{"n_layer": 12, "d_model": 256, "n_head": 6, "n_kv_head": 6, "head_dim": 64, "d_mlp": 704, "vocab_size": 8111, "activation": "swiglu", "norm": "layernorm", "norm_place": "pre", "norm_eps": 1e-06, "positions": "rope", "rope_base": 97600.0, "rope_fraction": 0.5, "qk_norm": false, "attn_scale": 0.125, "bias": "all", "tie_embeddings": false, "parallel_block": true, "init": "uniform", "init_std_qkv": 0.028, "init_std_o": 0.0, "init_std_up": 0.028, "init_std_down": 0.0, "optimizer": "muon_variant", "lr": 0.00106, "lr_mult_o": 0.948, "lr_mult_down": 1.5, "beta1": 0.95, "lr_head": 0.00627, "warmup_steps": 200, "schedule": "wsd", "decay_fraction": 0.568, "decay_shape": "linear", "final_lr_fraction": 0.0, "batch_tokens": [32768, 65536], "seq_len": 256, "doc_mask": true, "train_tokens": 856900000, "steps": 18267, "dataset": "wikipedia_en"}
MLP neurons of a small language model. Each row is named by its layer, matrix (gate and up: input weights; down: output weights) and neuron, and shows model dimensions 0-255. Each number is 128 + 24 x the weight over its row's rms, rounded and kept within 0 to 255. Numbers have three digits each. A neuron's up and down rows have the sign that makes its largest values positive.
Before each neuron's rows, "fires in" lists the words (lower case) most often at its 100 highest values on Wikipedia text that the model never trained on. A number after a token or word is its count.

fires in: "not" 23, "would" 22, "to" 18, "will" 7, "also" 4
L8.gate201:109126142122127127148116143156093121142164109150147115106161128143137123130138135169127107169084129110122099126127121131099143178066144126092124151138130137168103081133144117125135136123119146087100105142106077129124168134135139128132115119141160158123138110079123138124123173119100076101160182144209110122101108096136115092132098145123135115152087164150114125151071135147115104123135065131120142126118144173057152093106096122140135107152122109141123127083154100110100128146165144149160152126110140107110130115118134112098143144130166126123120128083137130152136146104142145101136134159129083144120138121089080154115121093142125129118136120125078139150108187098137101116150158128128131126116082136139133147146137095135120162126154127116105145164134133094158100144067163
L8.up201:118101139129151144121148107124105125156111161127140104141099091110107145133121102150082147136124129142106168143118139156134134108140141120084124129171149103134135153149166131131133119122111121125131088142149128105162157118107127128141113129113119137108099100168107107085111131098083138092148155132068098145158200118157138127181081091109132107147075142105136150168120165111104173077134121138142119136151130164160116089119170107114087176114117136152111099127149168152108153118091114153126172105161119155108115181127154140139110105140139117113144102168097163134150113166112140129161153131071117124106141129144126120160148128123165168095123109093156158141136103123113135132093132109126099087089150120124100096151135177119135133090127166142132101126141120082131156120108141
L8.down201:150146177070131134132121106169099171121145109153104125079161147158139104110134140161114125134131137119153131088108135084121132148087146151115154142159100161152100107134150123128092133185116109094125094132142119150112124139126115128118156109132135189090166138104125113154123130163124126089170142095167124081128105151146140120129125167067151116147109149152144079170101103140073140141132127177087108179103098123116126113118109109125161112110112132122143126137167161131114141091147120155147135120121154140090139126150140139138125180134135114146155122083133141150116142094137139123143127120181103125135140113134123114089151136140134144117115133187096118094136146122121109061129097114124173147120118120135127139126136088131154120139096087078100161143158136134158086138107148

fires in: "with" 55, "of" 14
L5.gate415:159141140092123133097156115178091150136130078067114140120150157115124119065126143133137122144125109095120128146126073097151112145155128130141165118129126146174154136158113148146125106130122137123129108167164101111099162085154155135154142104106130128122117157142132123147158145108109087153060120106134141103149135107115165126132137102138138166137143138150139113167119145120112089134132153131152136130124151172125159132148111142160126115122089111175136150144160139134119149103118119121127132126107098127135135134093128143123111162114145124116157094173122129100164126153146120095098089128136121083178139160170146062141107121129130078127123146138155123106110105097117129105156131083093130138163129157092131138086139066122160090120126116121126094109132098069083128132115190
L5.up415:095122123155143126122101133133085141134141126151154108155126151132182127109040160079128148162121132128136136110093098121144109101119110079159075148138123119095102111113132118132091144124168139130105117047136093133132074128138150133145155199128163092132073143111129174119131108124131144133139116109114167118129141154117133146150126122135121145142131096134147163116140115152154121154146122144153149178140129100132090114145158140099131134096105104156135144126143157157141172151121134098123099117120101158143101107126132122135075169148121136130080163144161155093124164110127142128130109144095147106158113102136108129128172085156123143115110152141072130141132091146111167136117090134159123118128123148127141107140157115180120141140123122111139137076085163112113123126136156
L5.down415:084131132159117121122115105130149127165134170132162124155142151098120093132127158109145138158129124135128144124092101108135152137145088118176096158156127093086117105112131116163140126112155107145135153120153115145118104137151118086142143189113138109134119181148147126124127141122075147132133129120121171098117129162093151121124101091133126098134111112113149134148116144185112140144078105138138155106076119125111083099110155108090118136127135102154125141102184141115142169155143076114107139140087066129117102098124133129170094110151139112087081129161147137076138127125137115131106137170120107107136117129112132164162157105157137149122097149178114180159102100127115130142115147113191167134121119147138100145162159104152119097141168094132157109106130127142108107103134119

fires in: "to" 24, "by" 19, "of" 11
L7.gate101:125089121118149096142173125132148163120100133134117115106052120140145170140149110141096095113125160171134181141091101142131115130134125122138139143122134129101123139124124152159145126140154099126106112111140102125099132125134134173106088147143127133173120134133076166116099162157088102127122142119133138095157094143127102095138081114102098104158082172115146178100149137098116160107138109156120119167131128104130120118107133123113113143120114118124141074134120142136097141133088091167168103136128189143144176116147155134147131128158154127113157126149090140110147138151130121072144151167148099164090124067121162128167128137133098143119185125140128142101149172119142107153142128134091091124140118132146116118124121137083127148097094143174146082128104124119106134121128174
L7.up101:102113143137161162139074109135131138139141116147117158114167125087118145085151122134134130183147151124090134153141161123158142142120115108114183153115143085126100122133115112188118110129103082158116106127168112122136079141141130127172132101108194147081158094124133150114128106123120093125119161149120086140143128166131106111123152111125091124139136134079139092098124128097097119160161112112161111095091144155145135074123174119144121111108150131147146129135129121141150111096097103106100180118171147129134137144129123188166150136102113161144121098121136161150125172117130124121128139155092072206150153142145124120178152129150153166105144111112145141166132127144110155144132163110152126094106132155113136117104112126130127127140128149138117120104139099134145115090143157
L7.down101:124095139118172141120151115145123169121115143134143137150148138140146134131133079148129144107142112180112123135088108056107138118128123154133150126132160106129111125107156157149130096104121119154121169150155137101096110072134142155096127106152090171118094126144131103107149117130148126096184152097153095135143124115161121187139179100100121116115154147090163126139122170120094082109118135138127075140180131133143151106123169093140094119095098090120110094127132115177111121109100118136154149130172137115110167132133132130191175136134144152093163117122133131160139130169127118136175152141094105124143097154126158127169133121131128131120113163124155137123117151076090125140078083135164097129119172140117111112158119160133149133110126095120100147118122141142125129104149115

fires in: "on" 31, "of" 14, "in" 13
L4.gate375:121101095100139157135126101115131130127111171115140135179090096156123138164122140137138115081130195103136147145157121135121135109162135127142124099122164113131113140105115116167143088107182115152127105163103166157125136159149135137136143123173133148110117110105125124107127107134120138078110149139148145097091149115119171163058087131110167120137110117152134157121125156139137110103136124127164149142118117150122102137146135080117137125111105123148141084139116132128093112132140108161174075105131104103119110100134125084156140169124182124148145160107158110133112151107083137142189168143141148121159139085137095167161167167154088125158073141123104144117122121134096096109136109132112128104129105126137134112157142152093151079127105109093134139122149121146154072119143136
L4.up375:103111111065123173119104176155087153151151119110133155093123127112140143139118136133168103120127182154139108108115152145113120103108154128160144152107112113151108180102130127117068170096150093149108120124167139131111126161156138074120139138159128116132174121110121131135127157154144113106113149108117128102112171107133120141118132134135121151136098128129103112122149136123139095110157106075076162097108191069099093135146146145163126134116145097207129105147180141101148120103174146146115147126112118125147149134103116070118131104144128093117144099123154133096141124150123107114119143092164105101114143117130133149145150112144125140147123121111141134140138074127114152109107117144153119135147144174084159157108121148109075150097096143130110103135081132110140156111144149
L4.down375:130126091109163138133122115123171091121151150150176150136107055136089140132097114131125143134110177103105141170093100137153125141151099143113150138130155097116107122109106122166117086129172096170145093150124095118123146134144191135143152140151109119117099104130143121106099064115129163131148130169176092127172126197140118140074103128107128105139114132099141145145118144122155119155128094176150111145119079147119125147143146094130124187120105132135120091148115173147137136144149092134140108132158129147094123131115115076132110169117138117129137146123102143097086133111106159117178123173135132098101106095125136126127132155138117121138126116123126143111120123113122115139141087121139130082138095082151138134129140134140130064139125148076140150099144138097103109089129121

fires in: "at" 36, "of" 33, "to" 15, "from" 6, "than" 5
L5.gate180:111127184102131108135119158119100147103120098109101143122155144122175139170141112156095105131113093090143136100099073164152116131129153150094159168149113089095124155134116119083134120147137109089109132193130108162074106105118123134148162108144124121121160099092085151116136126181153115137141161120119139121148174138138124121089123112118161123158132119119077140107122082128142136116083112146149089129099136125125108173118123090153120099137129107112112143144147149130081131091137122143091117085122123115162140093152120136119173143120126150102120131172108156107118132151105121150149103138133110129178175128116126116130102110200096120151111141125152131142163098151136149132133120137100133133090125138103135137108132136176122149155107101068119120103175154148149105156142120
L5.up180:118086152116149145101129177137146142126115153114125144111180101144132126140101092180113111139113141165146148147108145126100140074127156052124125123138104133126095141134106102145108126136151124115162143117118075163136138142120109162113125092071138101165169136094114096123122117101150136153160139094119081116148128150125146113146121121105115091118141144094155172119144142154130127147087144102124109138106147119143117143169123115116148174069159117096113121148101164121105133082163132125118144118130128118146132138141105132178102153135158124102191133107108140147158158097073145121117111143096115169143136101107121133118146098127168122135100132135114158108127104132129118138119141106133160094115145123098115139175144086076109064111127124140076157156122113141130138085121166
L5.down180:106068127126121128119150157148097145168134101121153110131121111139128190130118153173135124121117135128118127140048123094136120108164115112180138149134136131169106128116142134127090107128118157136137125150105139123141093133115115107152111137114178160107161108136157129132120140131121106118135144064129135155183103154083167147155097137112102110118116133124111130186102097098094101130128126086108130165163072135134139095170180168134127146111150112095164117095112142138120151132154093125149153102139129104128134118112165133149156113133138115112124097140155101160078147126143134140165087126121097154161139078092118126099147164068105115186161145126110135119148111138151121109125116134114106118101153140117090123154135103155140163127122129118099126160137120157145133114139180

fires in: "for" 47, "with" 35, "of" 16
L4.gate653:133139112153144113140122167090146123165116140112084147155099121125152142105139095120139137099176117088138117127144130120179138114172105178178101169107123070133159103133124134123093131123127113119136118170082155154130134120089148103163097142139177112105187162143109115142150136151110114117135102094120136135176150118135139150131135133119159100169141127138118105150136130103137126182153183125096206149148108142123098127142150126097107146139148135109140142111109115119151092096142118102125125064120165113090104140153092128138118153124113149113166117156148159103106112104099131122138147115113141091086094130128164105161141106169110131129135103145109132124109112119125087150133158120159180142125125139101102131134164152135118131096132143141112110143063090113126128088124139
L4.up653:117091118117143116113141171157146100120175142127092098166134131134151095122108125141147124097111109174096093157129106113173098128118100134145131125152125166159117118147119095103129144147080167157152124131123103121145116109099120118121138122126109152115115110084125128112132132104156101146132107100111119180107104093087135139160104140129138120126123122137158111130123123159116171130159143161120124115086166121099129129121167134120160139111100117148150144140145154062130125181086116128072093135112140152086095124128121171125102149069090102113158103152161090114081140122100132156105137091129124106147151154110181130079143130152179129128147167086163104095122149126136142150152141100132110148163147123138136158151091141114155092102132105159132126162129093141100122143163092
L4.down653:100136175153118107121150155138152141178146098131105126156164169128145097109167107088183118119135101149139123129173122099166115124197115153166103145149116112111141116143164130157084154093121110159091100168105130120152123107102113132125088123084120146186120149119068138146143131141128118168099107067101122158127108131120098119137115122095176114120138127157093121149125161135122137149136190122135147167107143117141110099111166123125151135109144103127168131154138119085120110133097109112135091110124157132111133144120092153138122203113125119104136094146112133080127135119136137139165139109095136138107119137129152105129161151164187139118128111168126148091145113096120099119117139111149146155156125122119113135091149140104129110133159127152129096125091123134113128095177123

fires in: "of" 53, "for" 11, "personal" 11
L2.gate324:096112104077116155110161129114103104151144095177104156128152122108128115119117140120133127113124183124121138167127102121109128082152102130164148143118108073085126139129154124159107106172164101126121140106124098114141144118125154122189081116141101116134149166100134131103152135139181168145106141107188143123113128139144114138111122089122145111146144117124135154125133143121130102203098128138163158175124120127140174112075127155091102130135160152131087116113122143140158111146121112119170075125124152155120100112137117143150093127108152122103156136120176083100135100157126100176119108096150145120119084094104158121106162156139098165152129163165149105121152131142129110107130115073126140110123138133125120139136127132094115089127149149146176130128161115127079118147107130
L2.up324:137155157065135139098122108165144142132153115159091089140132098179163114154124118146118142123140146140121128110115096141174105108144138110154172106111102144129105146101106115147144129102133144106110136118125115121100184101117120118126130137162109140174124156094123082081132143082132110133134069074105086131156098144108107120165110101111144121114110126183090121116127132133103087160155118118113116128081100127110180129109146153123168144108139117097129155094183135127160082131110145131150110176134106127162136153115128156057085142155135102139141115124116097126124110127137147096140146113112129111115118152121135112125134163135164169157139098137102091088146136150144158095149121119121132093114140109133134118136146100168138130107104141091119139153151136097094151163125181
L2.down324:127062102090130134095109115129105123157126140138109122132141073087142112074158154157141135111150145109129138185120097133103147120115144126140161126150111109115122127161160114127134150106135124145131128094181103124121159159168113161134121116141096135116166141113100122071164148131145128154132113103121129105132125164122123140121158117151103135123135156111137140169121153144138072166159117103125107155121095145119134109134158146075104132143158123109096146102172155125190132105115145106148109162161116167126103168121094128130113154154168143119156122108164108098129113161105124113105093129138121162116103106122127101150151097141103124150204136150097096128117102129111163086127076072165113094111116103108129154128117117105099135139145123087142134142158105135097140110112171

fires in: "of" 32, "in" 24, "time" 6, "for" 4
L5.gate574:122153113137116144118136146164085133126126155077111172125104154114127131104138109127136085048131128099153135103127125139128089133150097100103099148141139105104112142131145142128048075109150132151104164155127166138128147125140111115186152125131124136076134108144140110162098181184142102137150135088099140080104141117135092159127085130109113115141108101163131129105141143117111146132132158131125092127156171099115089150105143123162139068114153095075136152173127128114160120114142169089105128139138124126132096100096130136176107131127145116138131119125126117143133146134116140115110151124164098118151116135151108126113116089098159152134138181162155112119122149102130145108136092098178126134143117141123107170117121092116143125132152168113092114084113114116096144146137150
L5.up574:132161147101149125143110105130128113078144144106124117097092130133104150131155134117178123122121171077108127187129099136103154113119181131125125122118163091139123137121148108112086151176148152135114117117128116155089118136149131144111120087131109117162132105121114110121095097101110173086160158161142148121153150168088164127105100121130143105142118108169096164130138097100139055131127139148143150128103115140139147117094163142163132142104125125146147080136129138131103128131151133118094122159154111106138115178100116153114119138132116126118148120155164107120098135166083143163121116122078117117117153068120134124131109116122116158124110180147103087120123122126148129124129161143141156190154123104108109138147150098146091150147127167132110157193169157165143093146118094
L5.down574:117132084091151094141115085134150131123132126128136126124094117116137096139141105158134097111085118126148106133111100112089080132151143110075128124123124112126127148134133102142146127179171107130138077134111112139118127149102174134172092181159103113122120107138135114146110144136108145121131130124164092152172128120097153105155108128117135133121141176132081181151051159155091118135145110134153154159106134144093141110120109122146089172135131132121163135139104144095114144165119126157091149144111137116115133146120103138084118140156109162110159164068103139141110136171118085117144193152122171134087155096165128114099155161120084124132156155130142143114113116140153116153144134119132102189141130112128133122124124143122099107150124156117158122126168164166140098096113126

fires in: "not" 28, "also" 17, "sometimes" 6, "always" 5, "often" 5
L5.gate59:121110144107116188126123099113110111153129191153147162119141105141111128116104107110150126120149150134105110132122115101128145101143141106122063077171140100149127102131156155140159087114131142136122128161143120078121146083126186125117107100117101156132159157126134168091134123143148139116131183121115104112141078153151137137167131104091158142132126140138135132144124140117099162153123094192135170139075129139134114097117140115124131137110087128118114130174107129149154116130108132141094118144121100137134144130122127063169152113131126115133176108168131078113114154135146170109119145141122114163097094122131142166111141119147102118134106155102128168127149141109119123115149129166154110153127103113134137103205121116163157079097102068128133142102120111165139136102101126
L5.up59:147135128128141141109091133126125165115160153078107145100116121121131187127152084145100153091175112126115131144103116111138145131103133082110136144167175087112126139159128132133126097155148113151140174106176141169118126129100117132119164104182113136187113156119124127135111146087152122137142131117143077144159113142155090131127098105119133151173149126141126162107120137068122168125122106143138112092124126108129174126167138112088109163176134127159104142082124140112093160124101133096118107141116146109136069161131195137150133177148119145099125138137122131125155114102120112121163142095132126143131129148149105138111174100088152095101140104110120139152108091111120106173147112158106116126125105099129129119172108138101085140161116140154124090151158144098119157135133146
L5.down59:128073137092132131145126134112157127123105168135120136118153132127145092155084141106125112149119135115125133092162112149144134060124163122086075121145064122160135139169188148142142118151098104118125138146093104123125114123149172103108114106112101135135119115128157132139139142124119153118138144105116127117178112137117127161172136075092178128097128139118112119160146115143144115119129083186139148151138120103107112128087147102144134117122133104072148122175135163123154132147147116140092131163130114144153144120157111089121156152115109148121156116161095127136105140143128154162137138143095099097112137108121154106123164134120146166128096109117148188113167125112143164135094168130154129149141140121157102121090143133159166127079101091130129122084109054132127116129119090

fires in: "in" 28, "of" 14, "to" 8, "for" 7, "on" 4, "what" 4
L7.gate75:132118168110174127165118146127099152092120117140114137098122118198114116129146132147142112122126150113125156120095111153130155133154177138134154147095088101157175135147159106117103110116171121120129144126113117141162134109133122144120137108142193115112137127176133142169143112150123105145117143122084121098127130149123124129116100117144127120141143137106088139130127114130134114103152097142125073184160139142107097132146096086171124139163128084122127104135106129130142107128121157116124111101177144131120129162165099150143122126145107099146087124161166117120098123182164162116123094135189101097137154130103100135144098116108070136127107152160127143150135109113076156116134114143169105130139147179101130076081106165156132097125120174097135092116097121084141095117115131
L7.up75:146156145104161139127121125119094141128121143095131098144177114154143124116142155136144129136113111164142135155124147150114103161124149140155165170151130094106116148113110131088138125143121090063093132116134127129124152095109138114181116117139128153089115090143137129170085138143117105121135108150099107136117149141138136100118142184127094144109094144142087103149124104095118128095123129108189119142111126143116140171124150128138111122162107162120147108090088125142144206105098123124104178135128133112150150110144126165096144095096140200143143152133135131133124160161143076156111118159136146080162119080111125157144113137143101138156101162158131133150115095137112116107161183104132145119122133133127116120097141148087163149134149103092138141116145103150153137150201143
L7.down75:094145148149107115132118139129113066131136083117135147111089117126119141121101122145121096147099060161106114145078151137131128100087098128153159152145125146119125107102125130153117117131121077126100096117140111141095170086125130110153081139102104096140154108140169124106106104183112142122151094112108132202155152097115111140118112125130128142112098175130111146124117140072118117102141105120085125084138125156068130138123119154123130184145160159151169125108148137110176130158121161095119155161102146097087114167166139117149129120112121132115156124153153108114158110144143141146138164207152161128164121136142121100130108139089135161123139129118141111142119146118089129132097152112119112126151152110120124122149120157105116164098105133142131172112135107164127138146152151

fires in: "with" 49, "cancer" 5, "ritual" 4
L4.gate437:121166125163141126124119139134111117152143090098109119167133178099095089094101115179160119187114102097150121122110124103133113144075156135156102081131140119146134106155157132151101144147144139132124105163117140150102133116106129125160131151110145144118159149156136128111128163134107152155139120105102109144115125120125136090142132146124146085081125132117150077148118111075152124136107164123125116148134157153169088135167165172140107116163125122109139157119147132094095110122088140115110130144166101089137114097090098173108164142157102116155134098093128145111127126168110150108134122118157109154136124161148134106132147078147158127102115087116144111157132118117123156108159165159153077114160135103076116130100080102164120108122115150132149114113157113095153118133106190
L4.up437:106125148142162079104145117127146137151147110159132120119147195142140124145106130108092129138084111109160067142162102108158122106157141126130144124181117163167098099182143119129114127140096125127120126142091154086130131149161124122142164170094137144137130114108161076134115105094113148168149183139139098197149107108162156169150151140147150120143147144146124087118131134130122126080164140161118108124125102112161100089107108114116131103150135127151113117132121121101134119150097150117127151106143148145102139101111123112171118089100110087096116138151174120099110165145131140097135127123136139108086087148150135134086104136155108102149127152100154121123142148143093151127092148153134120131150127112120134079140141137143126123105158149097152073139074130123072125138105147
L4.down437:129123129134123125123139160113171124119160146153169144119150170101139167097117072084072089114127089101145094156161124081134159099156114133099142088143176168178112131144148154134129104135120118134127151083138100127125112169170140117110132163122140163132130120106140148120158115118074152124109134140181174162102077158173130151142135124143142132139146129117162098155164167104155148075119177100142122164136087117098124119092107078128099126130145130145136123106087114098100094137099126130128120155125103127149119121137118147112140132103121104095135116134120142098131136147142158100141165144150117098127148124134144152099106122131130133134111128134117168110125167099115149087126137137126172159122150113118126100119150108157118123152154154148126078116091144158128093125091078

fires in: "of" 69, "to" 11, "from" 5
L4.gate93:076098144124185153121135125087145098109128131103147118105163126071127149170079137102096172172157154130089114098089129144112154136129155102154159138150125102146140149118092121106129118116157108119087128144155156162131176127121138141177151119139158112125126105128128133151140116108113124148110120157107165117095118138152157148151108149134113113151125101096078099136101090129130141101130139122113158146121128120114184101099124116111130133142111134109140131171139108130160119136151142119134164102101125188128111116123144155135159130156112179167159162144116129141120119100156186163154107132107162125118134162111145149119164087174114117153141153146107095136110115141095140109143133060158121152137120124139120099127123069158113128133155147135152114131156106134174097151177149
L4.up93:141169126136154105121080130157146145140109153138120139109158136146170103102152110164096146128102142110085088144112132137127107164103111143169130150094145121102110112142110163119154119193133128154131086126164126158134131089134117155120112081142124161115101150123153149125123097123124123139130126131081147100129118155134165114163138099146129131076168161133132132114140074166121138124093138092099166114087166104151128147087133108121116202113121124130135129147118174143104137146118160078117098142156155129149113121101094103124137142154095070130152153145154143116107118130135158173106107142149154123157183089166112108143105141137110112104131158140109103118131143119135078100109111117151165130087128135129104153106149143145118114133147088113137130084113176113133130127168165
L4.down93:086116109112138087139118151131115122120117124138106115112127084113169132125133148147096148134120128117131117143043084107134152165086147163153097198145161118135121140086140133101138143167149124154140094096144152151112123124155155152137142109143126122106131143117097086124115124104094105128091151167103175122079155082103156155111165088146119117153136137155142107118115102136134124088098121134117125095137114115142143147156148138117149144116108086112129181139131122132140152097136112107128101114132115164125138121098110145071113125145157097165137124103155136074133114129141151178167097139124102077116160138137165175126140105168103133118114139147173090088127135116121129145103082100146163129131126148108115097144133087146088132160154145119101150108130092144160123127144131

fires in: "of" 28, "in" 15, "on" 11, "and" 10, "studied" 4, "for" 4
L5.gate537:115154138125153161139105109166132130165181157167123170178097116142134122141123115156154147120175145160193129115085115143127156104121125148131134144108137089118097122137168127149134130098167108140162111105170137140113170135139144112148137141146158156149104186106102117144159121112123132116102153124132110114125129107141095129149154151107149151133123074113112171119142126124111066123107130124181108161072153125116106128131121115089125123114097137129113089163105166113123112109140133083150111148131098171110122074145119126174089156138171102130157125112178137090135084128119155098135155121133138165102125123114121125120132131157123123137109102119125107120097143100153152157143137128122104170092130131101150154169107154155081096115128160124127154157129118085110083103117147
L5.up537:106119144095114176157143127152144117098140161153122119126157133111128076167181084156131142103130149143137159173074175160115119114129122159146168146101167123131132150117144136129135140128149128126131115115124133122118139140166152119132146135166105113108124098109112091138122093155135112124133145088149148108118152131119122133149152101147153125114117105081103143137159127165149118145157081132154087141081155073138137136157148113115136121097076120150126113151124161121110133105133094098151143121147161173116115151123091131175141152112153124099174136111150104098123113130174125090172116120198126128141122106154111110100142131131116100153131117163094134102156200129122128110121177178120121150116124138097143120109108161174116085140115128104091101135103148171125117111149150
L5.down537:115165090149124136110132096121138115079147143134116167121105116102116103128106081138159158112088152128141170144089120134144123124114146118099126122112152115085126141141168119126096127131129145166103101099140132132111134156175148123130139168141133135121118118135159091102137085101117125179148122106168101122165160190160144154121154101155110155130126093129127134180132132182157111169148086126139120124109133163170086142109170087119177122147121134111118125164172181121084130128149145115135105161118113131131112116126087120111135179154139146098160142108121127116149115132109144093103111167129123137065104091139117146122135082164113055129105143121135094095114123118137136145125141156118156125120147114127113125109139144131112119190109152071135124118160130108098126118132119

fires in: "for" 19, "first" 14, "last" 8, "following" 6, "after" 6, "in" 5
L8.gate465:108100116128157084144145148096144139099128137136136132117087095139113135151121138149174097117101137129190157157092129124158155136157098118126092151142115088098118123164131089108136063122116163125143135129108119086117130123104101121131127116131166144103144103116136148167157102129138148159114080058108107133185111167138132140126143136152130142176160156111130151132115111139142130172112113143155082136105109138120165124109112144101085142106103137100134136141102160143120111171101140134131121149144098131132119148121071139100119128112131148118145168121142132125136140142116135104168101180173111126055150107055159149115146144096143161160085136132092105116102125094136147178126164135120124136137143096131122152163148155139109107160144118148134144170127152127134123150149140
L8.up465:119126116117141099135159147077122105096100141088133175139122165106143120157101116144133112081087135132113121153102130112130147117137152143130147139120161148117137153137128121109094084136103127116114117144096163132095137168097115127118089113140128130141086137125086092149145112140169113130122134126115115118125122129166196134133108125123128134130117149129128112143100120105151166151119154086117134130191160128179126204107150133128127099144130148166163069107092110114160100114096115112142154102111132126137150147113113115154088113137130147186136114164146101126076109078141133135127130143143113118088136094120112137116126139095168128107145156125115100106088093101151111196139132113133132163116104139140110124124120139092110085149155156148109171157124101143160105118204135
L8.down465:114132156143195093159163179070126130111105132087105172167103102099140105164114114124133136125109148145124140120125128165122143130141133145139191139129087160062115122163127127122122127143165119120105123136116158128118156108127129113149135124106127109146110136159103139127102132098114112175104162086135108126139084142163177164177134138095145151144098143132100115149116115112130104120121181129137136136116135111156135142113143149151152112136115118177114165086115089136169116134081115113130175125128151113140139132146132165106129141104107106145152132133125109147110173128159105111122183131122139131136089116131141123091119105139112207120157171107091129110129130141131103133094098160138128132144114102129143102127122165096158111102164097153143147085150112108185128101157142

fires in: "the" 32, "in" 11, "of" 6, "a" 5, "to" 5, "my" 4
L4.gate119:094153111157096129134095140176100131129165116099146143130122122127151133147124127149098124164167165159118136135086110112132153119116111172125179153107083112162169105154144150096163167127129137154111088129115145112124106130138138103143111130102153161139115153145120097129140080115120109141105103105160109093134107134112139156123139173127151150135141114118094159126188105081118108075124091116166106164075138108090142091083134131094131140114130120160131114148079148095089156116155151179159115119108120167114127096105121142121119148111137146149165110177132155107126122122133137110102119128159146103106138103115175130097071110172109117182082121112141132106099138114125135127094131124163090128162090166122119163143132138103093110139117140125113168124121112133138120137142129
L4.up119:104127117194131158138131158126139132131092100112179107169102112150130134137118131151115153147095135152135119154102122146121149118130107118120147161132117139147129117136126185136136137146116129135123180120109134188148096154171127140096084182127162169097148133161140096149153126109146147110123105144156121146123120146120158151143178146094126117141120146146099119170115076153138122141089121108131076081113101102143121129136157129175097137150119133134118134093080114072121145095121119111121159145147113155158107149142157145099139115113145129151166155145126140146109147107131128106131103161125147121113192118123174111120140139162101136149171127146116114128095153125108127139156131094154105161090078121061120161137147157128120112110150123079101112144118062165140122141122122
L4.down119:145174149156139128156093125138147077102088113131116129159103102115071132103126136135185077126110167130118146124193096117151127107129151159127169115137176134117128160140120122086105163094133106119098122127154156121127106160128119147126128140127103167125082130105159090103087163134100149146143099131098080172138139154128100101133128107147122165146112133140113113166130152143085108095133081142110094106094144139178133157126125139168118133120134140149137111109119156127115133143145159160136124104152108124087112119116111105133123106196138134110124114138187113164144130105120120140089120114114102095113078123137123101104160141142121091144114125106088134139117154131156141130066096180141136130104132104149121139104125108102143082147135138128109150156111108132108103114102170

fires in: "of" 18, "from" 14, "to" 7, "marcella" 7, "herminie" 4
L4.gate697:106122097143138134138119109091100118179122075136130109109149106121099133190125126137094126153179158091136110113113136113165141141101136137105144158122123120149098146148122141142114108121101121123108110150122125123161144117155163127127140106102108117105099151106153103173125145118135104134116131146097173111086152120157117124121128164117126126143082150107091130171122120088106119132149129121128133154164139143101114160097156069166108104133122139102121124163084086158107135152179160099135128116102154143176119129111129140122173145094134150164139083153163091123096163119154140151075182106129119132098170149119085120126143105120128159159120097123127161150168124167150166102111129126173156137114117148100130145115096131124170129099120140106148106153107133147196142101115128
L4.up697:118140140115119102117108121129097068112150141144125160096157147137141191117136127156106125093094171132170153118120162148110115077112141142156170173117123154112079152120135123174130143144114133134084107133127158123127132121091162133107103134086140144105137144143182128108103172140117138113107122135097164125108105120127120182117104131160098089108115157098112120118122125111117102144153138106121137126135160157132133130158151198153092101126122136116145183146103167175160118135115108083107141129126186139094151099109126139102126102113107108097152133125104135117125081148130140173134087090170109140099107161136126151096156102125119120116128171171137137170120103097108136125151121098123131104147129139102105172124119139123106121148164134118102132105094112124146151090098166
L4.down697:087149096081139120144124105122073159095123148112164154098140132099148170091161158163136129119105140125155156124108122137083140131123106137162183140108143162149155111093139118149149156124120119118111128134096126128101122122079150109136149095149181169115133138145130161123139175142118140133123095126110100126122112131118130112126121132099111130119114135122125093116138115125121106118172127152106138079133091091127127146169117209136129110130164181119117162115124152169157095080149132142106138124111133156139119103137131106098167110093106088105146161076117125159100023140148139124102108140106106134149139125125129109100152123126126135138142109099125133151108097121076119121148131127155134104129142153079096128132088135129146124129141118124133159148133107152111160128130195

fires in: "of" 33, "on" 8, "to" 5, "described" 4
L4.gate196:138087120068135174166120121115143132150121129140104097108126133149089100184111140147134109101132125179118126134117153214106138094093130128130154139145133108107168168102103106101112100117083117112126106139114178140115142142105104104104154148141146117128143129168148138143103136122160142094200122124072109157127094127150145150133146090098134178125143130115117119107143115156136117125159105099127157132110090143137155109119133136083130095154104138088167125083101148156101093113141143120144130150154140131158128129116158107159134161124136174153132148166117125139090126163109107135138146188124137179112162108110141136157149127144118142135118122142103159143152121112139153086130112088093136130144116112113109107087122141126154116112103134137086096129139103155126103107089169
L4.up196:143109133132149126165111138117065127134148157099154128157109163128120096112112162154168144163177085117134194141054147170122131136097114127143139117134114107126116122140086161128089152088131143106145107156128143136161114137135131144136096093132118118094101086133125133107130115116117141121159122156120133091109127102098160113128125130093160146152139091179140145158136107135130164106120147126139152117092105130130120159142103099115126123153154112126125068103145151119132125120138165164167131117124155188124121117148129135163171130109112132081113166128170121080121094162120138159082122152158109125147134189114133150128104130165119126159096132147129131086149073138114158121091131135176134074135139132129104143135134179121139145147100102083137129134149115125155126155135143
L4.down196:105106103071120108158112119155084093113138145096162123122112147143108147129139102130125141124129088122117161140051107157116148124128124123115152121076096113153146100141094127155111126090109156137086078149120142139114160152137125146152144115124155115138129118163116136106147124123084100109136154184171148144113124124152131118134118081092150174147129124124110144121143088111063137142159134065101136117135114104119134159141137165165147124123168124137150154093150160157139109160092175160123152149125108138150108121199072129134151072101106132133145143156094135134128095122127150154103153112123141159175105099121112100160114140143169145150155108138139137115140075119115092150154120132123148092144131138109132129116147169126131136136126133093132128147128102091152126137106105